{
  "num_hidden_layers": 14,
  "hidden_size": 160,
  "num_attention_heads": 5,
  "num_key_value_heads": 5,
  "head_dim": 32,
  "intermediate_size": 960,
  "vocab_size": 512,
  "hidden_act": "gelu",
  "norm": "layernorm",
  "norm_place": "pre",
  "norm_eps": 1e-06,
  "positions": "rope",
  "rope_theta": 10000.0,
  "rope_fraction": 0.25,
  "qk_norm": false,
  "attn_scale": 0.177,
  "bias": "all",
  "tie_word_embeddings": false,
  "parallel_block": true,
  "init": "normal",
  "init_std_qkv": 0.0277,
  "init_std_o": 0.0277,
  "init_std_up": 0.0277,
  "init_std_down": 0.0,
  "optimizer": "adamw",
  "learning_rate": 0.00158,
  "beta1": 0.95,
  "beta2": 0.98,
  "weight_decay": 0.053,
  "lr_head": 0.00741,
  "max_grad_norm": 0.5,
  "warmup_steps": 584,
  "schedule": "wsd",
  "decay_fraction": 0.853,
  "decay_shape": "pow",
  "final_lr_fraction": 0.0,
  "batch_tokens": [8192, 16384, 32768],
  "max_seq_len": 1024,
  "doc_mask": false,
  "z_loss": 0.0001,
  "train_tokens": 150300000,
  "max_steps": 8661,
  "dataset": "wikipedia_en"
}
MLP neurons of a small language model. Each row is named by its layer, matrix (up: input weights) and neuron, and shows model dimensions 16-143. Each number is 500 + 40 x the weight over its row's rms, rounded and kept within 0 to 999. Numbers have three digits each.
After each neuron's rows, "fires after" lists the tokens most often just before its 100 highest values on Wikipedia text that the model never trained on. A number after a token or word is its count.

L6.up884:449485493528504518459476508515592521424523508529549498532408526532463554507513533454588488515504485492479539498452496456463538548432481516552454520535488517480502448518494563520475486452542497484468457524445492440547488487608543543513478481442470494486501361532490483529491492553494455469466531504474488481474429535579527523504489541523503486591507526526468418504473547493456531509551
fires after: "." 77, "," 9, ";" 4

L11.up263:483443465533481515510472496427506501414490447435523431507458513493538468554561520430526539453384540425522495549551517492521464488516456512481527517461500406445499562503517497507485430531504507504444468490469476472472472515484591576501475539505578465505496439542590448443536477491475457512560538455569533453493491578501563533534421480548536478530515507504537510515469527549505528575514
fires after: "s" 16, "t" 13, " t" 13, "c" 6, "ist" 6, "p" 5

L6.up210:509475475466509478558512556513469491473465541572576523516503490498572497496552516464489443518485512470457539493465523543509531467548482528551556551585492413456470503547481560421508522577494525505530524539456421457550464507483504446450481510525446520534437483553523422387564531509463520527521539409529475524477534479518506495406445488428540483515519527502558483498483496494469547444504
fires after: " " 42, "s" 12, "," 5, "ation" 4, "es" 4

L11.up814:494470458475552510513534490422484507423431553529487526514498493476497474453534415431489536515478508407465536501482572471455526493488529531581523553488521467528464516526536580503480436518547475529513481537477470490475536545586550522491541433511416520551437493462507460528474570455460560517499498478477511414509444506522525448561530526552482424505470476530512475546538531518489454481611
fires after: "en" 18, "p" 14, "ver" 10, "oc" 6, " f" 5

L7.up650:470543582488477476509596506507536521526430483518511481471553486511536539553500486437504467438483525538420536540515480528450457494467576516410497604556522527522443469556470505458492518508413498505522576520527474532515462445548500516481487522494509445520496511526481506494480475539471455519518535497493499531480546420497571445471503535451555509502497474444435426563481480464544543480558
fires after: "e" 27, " w" 15, " W" 15, "a" 7, "w" 7

L11.up22:435441516489463527500510517439441535489497457459543501492487503466548505624570470493488479423499512476470506481454496469469492534500452527541421550538566459488540547590530481498500449561506542549529449498513492520507440519447509560440476454533437485484517512540556428528527598466432447532499552433559492483553509463496535502506458512443479514533544511482535519498505552467483476493524
fires after: "r" 26, "9" 17, "st" 12, "re" 10, "m" 7, "i" 7

L6.up681:487534511415578533518500517459546443528535470507529467513518437500632557576552503456526490500483481503489521521462547540503438476545503487511509527507471471478491463496484516444473440478503493505462532465442496542513520418497522572560498482520453520486466456590531521484511539573466468455534368481488458489500516552490542473478451505569607477435496543562495536467527499481480511443484
fires after: "," 31, " (" 17, "-" 12, "s" 7, "y" 4

L5.up429:477471489467472522432443465541509445455498507553519537488460530527557492475540542508523458529381401510463510547460514498502474511495523507557473560468553457481549507528571549508515522489500469486408501515466468499473490469548522547506449428482510471559505479514489459510487628502496544414516421484580500543553444515495484462498499473544532506499510610508475536477475538552488497528527
fires after: " (" 35, " \"" 20, "-" 14, "\n\n" 9, "==" 7, "\n" 5

L5.up110:569519470462493532529439529481562463482455486531504538541523448492554489572604517480512472483450484500505536497439532483521431488493582518475503533473491419433532477509502587406482488454444475497468515500468468516489452421507543484532510463443568549548506460552561546458478575559488531440514415457585458528549474491497530456468472505549578485493473461561525460507487559472450547476504
fires after: "," 87, " (" 8

L7.up38:488522468438482524517512470511613492438477523518572459528437479487510477550464452502499510476537432500475544444474503501504385516517595506513562517487569438462523499615477582439473494549551536519524499471471492522480438450474502545478523475472499534559490515487501564440464539524509485483521534478478559526465483503508465507426504443526453472456424490424523462534458475474494490563576
fires after: "e" 15, "ir" 10, "o" 10, "om" 9, " pro" 7

L5.up692:490467481557510490469528499535490476453518636477428494470517516459517486470540446516514488511543539438509472491505513553542497471501401479547496510426486525519516619529488494480397482485450455523497513475529514570507521454479430540513466533508546543559483483533519562537524572528489552527468527515467444516539456446538487460554508508419440509498569484463477542476531479511476559531461
fires after: " al" 54, " d" 8, "en" 7, "l" 6, " n" 6, "ag" 6

L5.up254:484470457476489528464461530504480478423463471554502510508442560507546550528500534444456427526439488494411516470474510482494429478457513551541447601493582432459539509476528493442519490502485541451499526440535463521513506476539537522505492478461492461557500517535583422439446575565456524446512465480541487519506472588485515456498541464517523518544493571504508479527497542468461574564515
fires after: "," 46, " \"" 26, " (" 15, "-" 7

L5.up547:501406474496531539500557464542537450462442497537529514527489494480553568492583429413501431458471500461443592564448487551470476515508519517531482593574478454519489499533534521513478516595498481514532493495462492472494503476530493507447480475509468491526466526553521502445556557559436484513454521400541480489496532479540459503466434492500502522501499495526548519519517527470491538455566
fires after: " " 35, "y" 10, "er" 7, "s" 7, "e" 4, "ation" 4

L6.up296:504532445429513529492424536517527462407536505516522518490420527452518491567539553505471468488385486491465528485508498536515449576465537509540509595494533507439523508486454476505488509479487470498493496478475451543537424454557464497542458502487468464530529476566576465516502525583482493519533461460567485474529460539494526545478530455480604419547488557550541483533501532406456524588507
fires after: " in" 29, "," 25, " re" 7, " (" 6, "-" 6, " pro" 5

L11.up111:510610474503472578507507479462472512501495531435500484484482456594521481521571437503494516415443512497527447544570488543476420557506441523534487574414523512509476510514497521438441461506512471510515512509495462493507506475592520463462458495526416581490509532438520559478546576483482480449552550499495476560445486497485485501474536513534495517479532510578527445490550497408507507457569
fires after: "i" 22, " R" 18, " |" 10, "o" 9, " B" 6

L7.up593:470537443517549482513517462448520439515539455483476511534428560531505548489488491434590511482489517470498480479522578494467534508489484491544463530531519485466477479508500479503412499465517440548476525475436477462564527509568519518512484562532496543474519425543585479481547537522531524422531513494538445503545489526514531453449447587529484564421505433476456567452553556505452399521473
fires after: "2" 16, "|" 15, "," 13, "1" 12, "|---|---" 8, "9" 7

L7.up666:519492490460557568495525518536548519516506530503509514467560455470530572597517437544466557520438476471513515451475542505465500496420562487577452567483466494517460485480459468510434416478547430497446425529485507549502452461479515503480519491451421465525505558531533471514492506501455523484534531475484517457542471518440478452460509513488500489469561540594440538488489484507521400510514
fires after: " " 26, "1" 16, " pro" 9, "un" 6, "ro" 6, "ub" 6

L6.up533:452415481502474509495570524495561513415495536523533492485428486473571617482544429446515492473475512505481521499470519499452496558497531536564509535579532501490535556598554529482454432534528552497439503489490422526481491514544547490494378476459490487551473468500548488472512556509498497443543450454504463489466423469581558540473494529477487456561525454569506488536504557503431530514520
fires after: "." 94, "\"" 6

L7.up731:433475409516544503488567466553581514496485432508479463479491563514529517512475507443581506489476521477499468481446600495503421430452553468498460566527510443471512445518473430585411504455519434543480512525471527521501473514565453529530500478505484525475527461550539510500437573582492535508509494450525492478562501502523575487454506549590497545469525527524453500533511503478470406529508
fires after: " t" 44, "," 22, " (" 11

L3.up77:507478453518485493565526529527433528514462503520484474416448451520466513505501561483462510471514580635466464472485494432491488580438475525453409486509522566479463509539558462508506501517479529462500517542487458469443506535483477515484496574436469455480490517484479513489489419499473416572441547472563509487438537551495500449465460493487467505489542555537497484464472511531595410526469
fires after: "ou" 71, "u" 13, "f" 5, " |" 4

L6.up625:417415454516463513522562505518567502435495536540503479508422480482585632482526424452523481482482496493488517496468510478453491531488514537550517534588546486488536558578544519512430448539528541489445493469481422520454463528538542488483401468445504494552496490506556476468526535496486491434537458449498456484459436458568544532496496529475483460547533465534493503526491572503436551542545
fires after: "." 96, "\"" 4

L7.up368:458523518482437515503526509486605563427524531569510467453502427473502519506493468458458515458496486464493590524446566468554502480456582512480532543435543450498542428576451472454476435533501497559515467528480461510508505474534562504490453511520519510514459475495449525555514525521452508447514564486533512483467451498501536528485463539511517526578446533484468409537519493471477531532576
fires after: "a" 31, "us" 27, " be" 9, "u" 5, "o" 4, "e" 4

L4.up309:525508492579453486437549456468456490498527595475440539436554467443482490520509528448489470483457518487457492468475446481480498484554495501465485522479472457487471583513437506508513459471523483559548569524530515480486569370473490495474475546503537499514511522537455538483519515499535453447515466492512426519520517496541505605560490536541391546457524556454458493547472507419503550458517
fires after: "c" 44, " " 14, " w" 12, "f" 5, " L" 5, "o" 4

L11.up917:481426531496490532486503554495468531420456548476497482514522485510489467531553456400561419470431515523451549491481510528464453462477522480508546502534519468544539487478468538483491536595526567485513478520504439525506504532539479500511468488501507507510456468577502435507492454506436573499558565458524417458516531451456563495550534432451494555437505416530461490518487507521418476489475
fires after: "am" 25, "e" 18, "un" 6, "ran" 5, "en" 5, "ess" 5

L3.up513:521478482478493469534568477493543507467506603508450378447451470503444522458531536508550502510480528636473493507531526470474479531457416523440533483509472610475524489509519512522513507576503503511468551422500479503510497495474500535521466527466523458534345480469519494506457507528471499570399556510550505591462550521521447481407485583519471520499543552524505497513516554482507454525512
fires after: "ou" 32, "g" 9, " c" 7, "u" 6, "j" 6, " A" 4

L7.up149:471519468495553556476476521466501509430438553515503514505473517540492513517473445568576438511558530439465538517499512546415411573485550548451579499508560435519500501466559513456530544493545587480505438453567526493555511426507557569512432467464397530543560469526481477491499487457498485458439516472472504509485498461537537498555530461447453538458501412516460485524470519522425477474507
fires after: "\n\n" 31, "im" 18, " n" 10, "om" 8, "am" 7, "ran" 5

L5.up641:503540500502479546490464521510533444474526495473590470499430454494544514526538531513480522495442424524466501487530531527489512472547528450541489630474543552433544465505466541532421474506565495502451542466503440546505449469459467557461501493519514472537450453581539591438497538495520445423496467427483433493543530523446582441505465454529528532523475548500509520479491516451474556429535
fires after: " (" 35, "-" 29, " \"" 11, "," 5, " in" 4, "[" 4

L5.up927:487475463586513515474515472500449559459494522501440534446495507462529449508529481557524475547531603458488499519504465547550472515520433499551498519406498540518506562607527485536446503515497457510470525489502472520450488502492487473488503564532542579561473474467492498537514580522461561533450493543494459436467458450475488471602537543497462501532565469515471548474520469513455542586496
fires after: " al" 69, "ou" 11, "f" 5

L5.up636:515522482434491511549502504466502532467460528497495443471384525492576496527540475542516549541480487566469519496469526478507456526490508544455494487439562557553535498556541489476457489519520572488509486551497462518471464623471562468475551541554450523499436534453526490496518488486509479598442523496518554503521605589483558444455505569463519546500470516512512538460473459538529443585475
fires after: "|---|---" 39, "\n" 31, "m" 7, "0" 4

L7.up351:481458500450570514462478503500442461504497517520538420448553440442535510507530475523505499542508487420520471490557418536387527485522512570563517498561549438483560488484509560512445518469544516564421457530546563489521472546537548466536469446517500467507474603471532451502503525544489514543549417527465461513510488527518515496508519503434539482454542532482503450541457539520502499449487
fires after: "ar" 25, "il" 13, "d" 10, "l" 6, " l" 6, " D" 6

L5.up23:527511523418509482533508485494498527483426516499504425501392506529543476488526516541478530483466508549460496474470529478504438473456530525438512489462551560561513515557531481460469468505514552443535459577476465483467503640449520513461546545534471516473466515504490483531517435519505529518462510477521548465591600549474557449431498529440510527488484515492513543453445463533542447570480
fires after: " " 29, "\n\n" 13, "|---|---" 12, "\n" 11, "m" 7, "0" 4

L11.up725:455502522497552518510497502494508498450543480504568468441447427514545489494557470507498525503539467423480593549471560460530468510485462560471488495536524517534454477565521532443476520540611498559505392523559486536455558517548534460491515525492502516517420465518443518463487481508492534515569427415498570445460426506478454571432523513499518453538485457462515505520497528469450554567519
fires after: "h" 45, "ch" 28, " ch" 9, "y" 7, " h" 5

L6.up110:464525448486540528469400556490553441484537494465544529513487481571546508593497557476497467526448444505451546489496475576439403529481560495481473579547472479464486534515443551445449485438519505504502501487503468531464449429432535501555449486453505492571435439577535544473483505527486468471491457441529505470552474549469525474512490494522516489487488541577496453502551576479485478535531
fires after: "-" 32, " (" 27, " \"" 11, "," 5, "/" 4, " " 4

L7.up166:502484500565477517411566469475553535485455471529521479525459537472520516503489509510488485457496518515454517570524472544508468501461511535507444494534467546433535490512454414463492491608506486465426504483559511500521501502504441475470473497528460576507439505443551475420530435474597519548469429490552463513551442516538573588513538553488538503504504529475467588539441544427475538502493
fires after: " B" 22, "ar" 14, " b" 13, "g" 9, "k" 8, "as" 8

L7.up449:478515539499456569521521537391585456432494553513467498497473470483501512459535487418506523461499533462471527537483488511511433540492465494447521493459525484563541500486495537448511504519519549578518500487469532502483514423429603526539380497513503559504555456494509487463439487497480436512550446469540487495538519478518570507498417449514509521430468499450558554534554483478498575528556
fires after: "at" 45, "t" 13, "ot" 8, "ust" 8, "it" 8, "et" 6

L7.up335:502541565476467499474524489479455442464447479484520428436522502450482519490439478466600520431447553458522537501495485452469520549472547569505546475482520536516512508508519509504469498544494474563529500510522519514516526565568520428524519420502517451561473561477505517482522538536498508569490513486505508555475413604431487606469472549502477473473500453509527433527481555416544525533550
fires after: "r" 30, "ar" 27, "en" 8, "a" 7, "or" 4

L6.up886:433506516526531506514466512450520446390481465536534514506409530515528527544509517439486545522450471492437510523496499521465519524519547501608461516521486501500558484503492491520493526507519438453489520479509462504542516495583548513549427544517507560539494464573504443494533544541486452476541478485519487433463474509474494529478494526461542498620498522537515446516467484473411544563507
fires after: "," 50, "." 22, " (" 4, " \"" 4

L11.up424:491493503488495550463448504515522498484511441476548440517437497522497549450473500464584545528509465440455498427515558491470441455517482446436567507579477568531499495559542526531465443549519471515446469531486501513487504473591533488463492553434533516475497426585509508441483450604553474514497497419492485504412471509501496506494511499504527448499513519518513509528518474424502549560467
fires after: " A" 18, " t" 16, " a" 9, "h" 9, "y" 6, " p" 5

L11.up2:508502554431462522404481484504505443475504450468526493520430463504454522527471491494548484492428475528490497525540610450477487515490514490485469517577517443469512454495482488444477501576518509489460511481497512472505435442537538540546506513579462460481496490569537517531406497579510482497550461441530472509473425530511478548391520512508514472565465411536461459543521514510486610618494
fires after: " s" 20, " t" 16, " a" 9, "et" 4, " S" 4

L5.up779:488478444506512517497505500494455483513522551459475526453503501456533462519536460518532434529546494473486525493480501560512508560541405531552468494472501579498553478578512468550448534510525494518450518429430505540457469465530633450532497496542523507569489485435514523518520565465466416563376525533535477494444523572469470546549461545470478502542541509529482535488548500528428502542498
fires after: "ou" 46, "ed" 22, "\"" 4

L7.up88:540536511532464523425572461484494524486547510461507532513529462440504483520538544516516544512483517453503523523532567384564450509438513449536454542491510465488519584561538481506511514550479456479505594526536512524550488493570538472526500536467496528536526510492507509492530507493540508548465525542404484540463494487541492497480514514489483556506468545471413479469501439555485514519439
fires after: "en" 17, "u" 17, "i" 9, "ers" 9, "in" 9, "an" 6

L11.up165:482495540410542534456539407489476445510433470546537553469482487517470513502451491503505481531494428500545451518477586485476526458448527541518501548437532524521478477474487545476462472451481460540514499497495468539437535509586508441512513472518498480566456525528495433501506505522519505519516575504579440440386491522440451546424537542482484526538500482528512506508516550491459490490542
fires after: "r" 17, " a" 11, "u" 8, " Ch" 8, "a" 6

L7.up111:468529567422497497496560426528515463479431501509554472498416464519427509501537488454614489463511480471443512512519520505438463520487497516480573474530526463503550499501464462534522441586570491539465507488471520520443476526516585530451544486483465512550518428473498440519441487466559513538506488503516514533488511503548526545460524478544529483544473398453496498551397501522486567560614
fires after: " s" 32, " a" 13, " A" 11, "as" 10, "at" 9, "am" 6

L7.up271:579487504460453576469452506495559458488535480519540501470477458443469537542562492434467488506459461532457500508504510445551517484482547519484522593470503542514471504497446565522437503458434500511455518486444490563517489410523578462511493541526485459414422530547469583504442572494516473521449463519528460516542482547472534489510534539549589463505497517446465482547531501431494496567541
fires after: "u" 30, "," 22, "f" 6, " \"" 5

L7.up157:448447530526520494531554475536462455461512623497489524472475467513472477547514523435570497474499505510486571524445464459441441501454538600544517491513499494557583479540558492505447480540516555545550473440505551483465484558563548489461482481544513504539503557447490500445518502470462488415472585497487517463405504493415477486512511530503527440482541538555490503519475546403519491446457
fires after: "a" 29, "i" 18, "am" 10, "an" 7, "ar" 5, "or" 5

L11.up495:501480460466533513520476531478478535372462514466514467494527455434523490542565467457534478484452435480454513545462548508459515524423514503594550504520510482518490586487523454492483487496500534489505491555482503480485552537551483520523482471541493477587496473563585412480507561550462523537541508453485464468456525563582507515575487498489469455495447506476537430503417559544511500514495
fires after: "is" 15, " m" 10, " f" 9, " p" 8, "p" 8, "or" 7

L11.up506:495516480495464526470441467518537471495552422547480528498506524496492569454477452488510515485557479447517488513488489477526521570479496485457452502524436556541479542589516532446479420470495495497506466504489421466562475446532560537510495449486477585454457426626494501489500547495483477512529514523538500513497519481497459504542488443370548481559452474519545568526526508507507518426556
fires after: "i" 17, "ri" 13, "c" 9, "re" 7, "v" 7

L7.up421:527513540486504548481457549471533535485575478454459518494553499496440491526494544474593524472513477501473570503510537420530461435425508460539469523504458451465478498447480473514607475538486487428486571497521475436529488516556466517512476503477445476522560464506481442477510473474580567433554508464430495544522442446553465576481481517466434579481438514445478484491506492472530519480512
fires after: "1" 54, "in" 8, "ra" 7, "en" 6, " d" 4

L6.up78:411557472440581523469460497508516425424487540509588515528381472476512490551545529467533492533434447498482531541524533482473516480459511518524467546514507539484549411475493475569475506437468472490497478449480509503530503481551530529512496548438531542496465447537490496547501463550507530466513498514505445485442485520502502534515556536538588508556491484514482470453511504438462580495559
fires after: "." 55, "," 23, ";" 5, " and" 5

L11.up791:495506418479573463462550503517546520495534526524465503501491463459454532436517462490504432525426507468440577493549606527481549507477497527541526455487523532516520532524468520482484500489531483493500476513536492511477569461443486491542467489470528535475438520492596509524610532538546484464559462443532506469474504527477460508521515485551506465435557528526442537528519513428445461490447
fires after: "o" 14, "c" 13, "et" 11, "ec" 10, " J" 6, " " 6

L7.up206:515530452535436545508463502554455502485421507500532429524516499499561514543478396513474471411510438553451476550479483495457425553481551497474506532485551537471504403618538564465531510520506528532499472504444528467451446420544539511474493477459495470482519453491464562523501518551488485453467502487455502553475468512487576509492576511493498502525480477467480468535532468509488559500580
fires after: "o" 42, "e" 11, "a" 5, "le" 4, " n" 4

L6.up959:522476522465521512536521520518493458494471463513567524549484493438591524560523533415493473477499491465461560590510506496506507467508531508461547543555510464510506461513511609501470477547525499554498494471478487505454419514449499477444492448537525481464416535520531497440549607561423540585501497432493487450529548489534518501420449493440536479477467515528542485506509493479494520445527
fires after: " " 26, "s" 12, " in" 11, "-" 10, "ation" 4, "es" 4

L6.up528:543484510485538493526496518487485460466458458582589500548468499435572515514552537481474455449464483479469560568495527512517559446532505519501485563531517439527498485516491580494477486575499465494497497490472462457462425510505501448458476499529521517531477538554547436455565574551434549570522526436507439489507555473522474537418464486469549486490477489536533464505497512436474513454523
fires after: " " 34, "s" 12, "==" 7, "e" 5

L7.up82:438488498459444499554526467548536513493517529524454533541540444514584580477552366488550556421508475550477469549553522529475463500484479532532526511504559511463457521470559507439485490498447532539470525533451440527426505424490550441490505464473510577481479492505505547470551573512476490504585478426486469545566475546488538520496512499512515462487492528476468497521548476459510534497492
fires after: "i" 25, "o" 16, "-" 8, "\n\n" 7, "u" 6

L5.up45:510524477565471491548521516530431534520487595476436536496522466481493456464477572436495458459473534520517475447502427527479489515452460484482479514537450519456469498436486481528583451521478502463456523476509506523507549417458455570501479579491578514499383476475468499509492497499469534504431542478553465525478631565496459602500514529546481492501560578540499442471458560478476471489532
fires after: "ou" 55, " p" 8, " F" 6, "f" 5, " " 4

L6.up264:530458498461589474543553517439562497483491480517560492556557505487598488496609521436509452464469500460462549553462452543435480497557518519475511530564472456551519511504480564496468498617472522453455519490483502426556461508530507443455470478526458497506447572502480437491559508533453473557484507426497442503474524485543543548467483444489511531469485481562539506509511538481498518454530
fires after: " " 58, "er" 6, "e" 4, "ation" 4

L7.up281:435484507501507506537423464447493498422531515480507432473533557510501505436506486448518525507505528488537573473538454545467493537493476522452493479504515497505498482547525545490522548531470528544483484484461505507485395530447468505489471482467555526541579393467607454486506546459457423475613503535491478527425486540511572476495466464468474495479477522519511493499511559523465534487509
fires after: "s" 17, "t" 14, "ic" 13, "as" 7, "k" 6, "ot" 5

L11.up386:545493540430529575420518456472484462523439550521538452463491465467494516498457469517522550555444417479473502452506537446378549473512517495595515513617521474520498478463492488497447430437505505522513489473517468455520511501441481510562521513460475505480438474532552528475507514525525545527519568412523496490471529515444464524509493540499501424554517477521479565471531520468450442471522
fires after: " " 24, "ol" 10, " c" 9, "un" 8, "\n" 7, " con" 6

L11.up559:411519487560502504478529443471508492446465492480576460538484499502492471584448400479515469496450506475465517543513589476515542519484528494479499454544498501493487522534451484467475461570532460499498444496456572461518442514477533518494511488479451478502522463505552518493478497563501537535475481422421490498493452478456474542549594520532576403598540533553434495497534528523500527494619
fires after: " f" 34, " F" 12, " s" 12, "f" 7, " S" 7

L7.up547:544457485498566486481484512444566453490444530512561523468533450496504474516463499532590522504515477483520548593524420537555508522497495518513425477513485525427517503458496426494429530532498477502487502514472521500392503501576510394485452466460491507505441514470492508479513445522548488526464489565542425502456482532526512582501474612477549514493511512493469442524521637479455555483516
fires after: "ar" 32, "g" 13, "am" 9, "ag" 8, " " 7, "s" 5

L11.up291:535474408465486497479508504467488514393572490528450466522521499515490500460517570474543511472417565488404503492497531484563527537498408545516516487449526524560529545498519473528486502497478520519498451424412539533530507478571558504471464513475508513468429479537548491463498506509493492499529501492488450447531515463478459507537555555554524438542578449540477478517548492519474507521522
fires after: "c" 16, "og" 16, "g" 8, "ac" 7, "at" 7, " C" 7

L11.up452:443467492507497529443536517508528431535486480493518545458490458525504547505434433563492465414523480480524447476505508473480474595433474517530496540529505489526502461534505444518515409503500506613495479416494530498419481544486493503488486470474378533547511567537500481513572569475517448459501463502530487559472484458575450537567562502530478534455535454470516513474475570485491493511521
fires after: "01" 38, "2" 12, " l" 7, "r" 6, "ar" 6, "l" 5

L11.up348:424456437467537508409472488480483510480605478498397450442497457467539526545496468566592493491455539469460588484500543490452541505567496470563523483534521472493497491527473502440473469486454509464515499479567501515529552499470531488499438480479532529477447481524548467428534539557477481489551516505503418473532508540494482491578441570569536458557525485506508446539553573496485531549468
fires after: "c" 26, " c" 26, "ec" 15, " pl" 9, " C" 4, "art" 4

L6.up432:518542509515500513509420571490514440476494499524492511489496576457581493535481498491452492535448485462453518469428554493547476551554543512565465555515525448513571453493506499472521512466514450511526512563507425511492476462571464505533457522509514555545460479609587465487457559504478489483522484512580477509494418541473509489427479460488569470526509540549499435535432586525443532555537
fires after: " \"" 22, " in" 20, " (" 17, " re" 12, "-" 11, " " 5

L5.up749:455505488460464531499461499511579437455489523542524465444493489468584528541496522481490501528421463480445519471453553531500426460462538506559458603508509448476527481524551486481522491458493485508465505513527432534471514439556517541529483448486502529582469469527522402533536629503493526462505447450576507509514467506493479445474533440587562543516499528504502504519503555506491519526499
fires after: " \"" 24, " (" 23, "-" 20, "==" 9, "\n\n" 8

L11.up363:487544476467498531523486463410509485438479506496494520480460505504508515503491479536486451459473499488468514515465543501475508517498433528530472486586529528530460490555551489428512387525555509505464459521449435582472458518566496503438532409552433473514438527530566449418531497553521477492546521384556455486550499519500481477527509553500515474442487543530542489606548575453471478482490
fires after: "r" 31, "p" 10, "l" 9, "c" 7, "i" 6

L6.up918:475534548561498528434447461507550522397530462535543493565381470521551497530508492432473509493489479482477527505464562530423501528449545496616434588486483523500492514505464523492511526569513460475503526436476585497542508506573501503523442482500449491515415492570507515499560525474448552444485447511495381453474476494497495488496529558538435474521504568568476524540480519508522452517539
fires after: "." 92, " H" 4, "\"" 4

L6.up590:528404484451544484537496509477554455501476502538601495542537472472579534484579494414471444478475524457486573526444459568484513478528539524488501552562507444515483476533481573497510474619494481493490542516480471478503457477497471462449482464558502493550457538506556492479519540568455482515491506383554495496523549503547470483433475481502506505441510500551541518515514493477474542444555
fires after: " " 31, "y" 9, "er" 8, "ation" 5

L11.up727:461461463465552518506477515528515456529495509428499430413474461481452589531502493521564490520559473422474511466512481502406488525482471527577521520554546550512547520526517408513508485505535531514450402460539462539528477535522452534542489453585508494539494393572496461487482544414408496515541554483510505498529560468509438450496565410524501548552490506534533450460530516480520476491454
fires after: "ad" 23, "2" 11, "id" 9, " " 8, "un" 7

L6.up467:499537435500553524419458463478615521503517479591556504550413497467552514540513490458517424496444478482503510565486604500485490474494553497543480553532467461446480482523524572495476519497506458513477497450485546503542460446503540574519504511485469492501358510482465435526581581495473521453490447525539461452533479503515544529423504528488500479533506478513482515474454491479487541509558
fires after: "." 23, " H" 17, "\n\n" 17, "A" 13, " A" 9, "H" 8

L2.up890:556499480491514482495580475485473526490476563492486432467457455506485491508539574528478482480487511574479508498454464491479484580507496544432510481494431601507542484573468520503534513505523465459528527493489500499470511508432498498410508523482503458509406543526504453514490375497493471506464483497568473518415507544486524431363489538543437542536573643505474550523471505532507461553537
fires after: " a" 40, " A" 8, "ou" 7

L7.up660:555539468472479515487474420495509528571408562556532545499474472471489512492473530519430507460468416512510522508483545448431475519524520550547465488562562506549466445538536519405478424509452518480518525455469529424458513441466576526479554473451412501514535497480486560538501564545481495486504527540473421532471468516491508509581545499533464444534531438495549470548532566517551486488562
fires after: "e" 37, "ro" 23, "le" 14, "ol" 8, "o" 7

L11.up340:513508452543486520458486462543485426512548478423459557510496496500533521451515459459523503507463480503431460529510607504467527462542509541533415484540532481505497464507477552505433487458588480522492491489487486497500557461494516502466451471448508565502424554554532485503475475598464540507528464437473505503534480512492437498612460505522562506539524491608554463501516492480449523466542
fires after: " c" 46, " g" 13, " b" 11, " B" 9, " C" 4

L7.up92:539449474405500554535498495525537430470478522636567449448474436511485578522512475442473532489485482428415535533479525598485452434527536484515557468561554544516525506494451422525478484502549562510523502544477487505478417446524515527483515493495468571542512494493491540424481478476496516510608524480481483540452473485462460531485559489488573542473481464514527497514495429480475502503515
fires after: "y" 29, "ou" 25, " a" 7, " " 6, "or" 6

L7.up775:520458549499468555501478388515505495494469560526560458501542423490499529478507507505477489486493476472470552572413511442481537543509518572480422508553523494548464442517537501486520429532514527570563486499475465504461502450551538457483505492499394520572561417484466554493524492518436489415519517548522572558488473488489535459546516405495493484508521469469525458526466547460534509488528
fires after: "e" 37, "i" 32, "a" 10, "he" 6, " N" 4, "ri" 4

L7.up247:463522558472547524474510550473502417555488610480454501514552434448574524548492461535503485486517517479492468496534530496444488502462528495575479530475521442517488491571502492431491445529538472545463441471516511486441489455473553539502463419501444463541449553468455530433569486497496475486470485534474479484565471562495491555503516499491532428463561490520456503565479512476531484541577
fires after: " al" 21, " l" 10, "ar" 9, "c" 8, "d" 5, " d" 5

L6.up505:457517484362537543505478503515510463520542505483494481491512432494524537589561507461544491498416475525507549457455545475587530531525526507477553567535510555517482484501496503513397475449463524504415465554432451509508529461478508482536521464500507481497507448508517543460512480555486488471485458525490465435572430519547524492491517457539587538511507530483549488515560494484393491450556
fires after: " in" 47, "-" 21, " re" 14, "," 6, " In" 4

L4.up276:546504528572483521545480509468441464455426539586523507515507550461555507477529571400483477473456455495425483439473449456562484518477510522537445529508448485444520514455492517481535401472469515491523435578508508519581498464437426549482539511506490553536382543436494510525457507476454466533548501466514513526559522505481458526488498499571472488460533532530520463496480502512552494490525
fires after: "c" 21, "y" 14, " w" 10, " " 8, " L" 5, "f" 5

L5.up48:485515498518525559518456494502543494426488446572523579527462534541499529567579532504501499533468490470441543473502535474434489474475552504514450481460506488533513517522478466483486510475484491515480512441481537490569488436574558487573469499456511549539435435539529527467518546505509520442519413513494435487587469564516467545520529529492585446554493464519475533550470554429462438488511
fires after: "." 31, "\n\n" 14, " the" 13, "\n" 5, " \"" 4

L11.up13:475448463453562486564545483480570482458465427505522449460460442482483511422436468499561519495529521431462544501471543558531503458513499522544504468550547526510446466498521486463433442528539462533555508460481550518451496430546531479535511494487538568504568417505530531534472509511534404467590510505430512477498506500589472470434518557501474470522465433533483478502495457443473505504581
fires after: " a" 35, " A" 9, "y" 6, " and" 4, " the" 4, "e" 4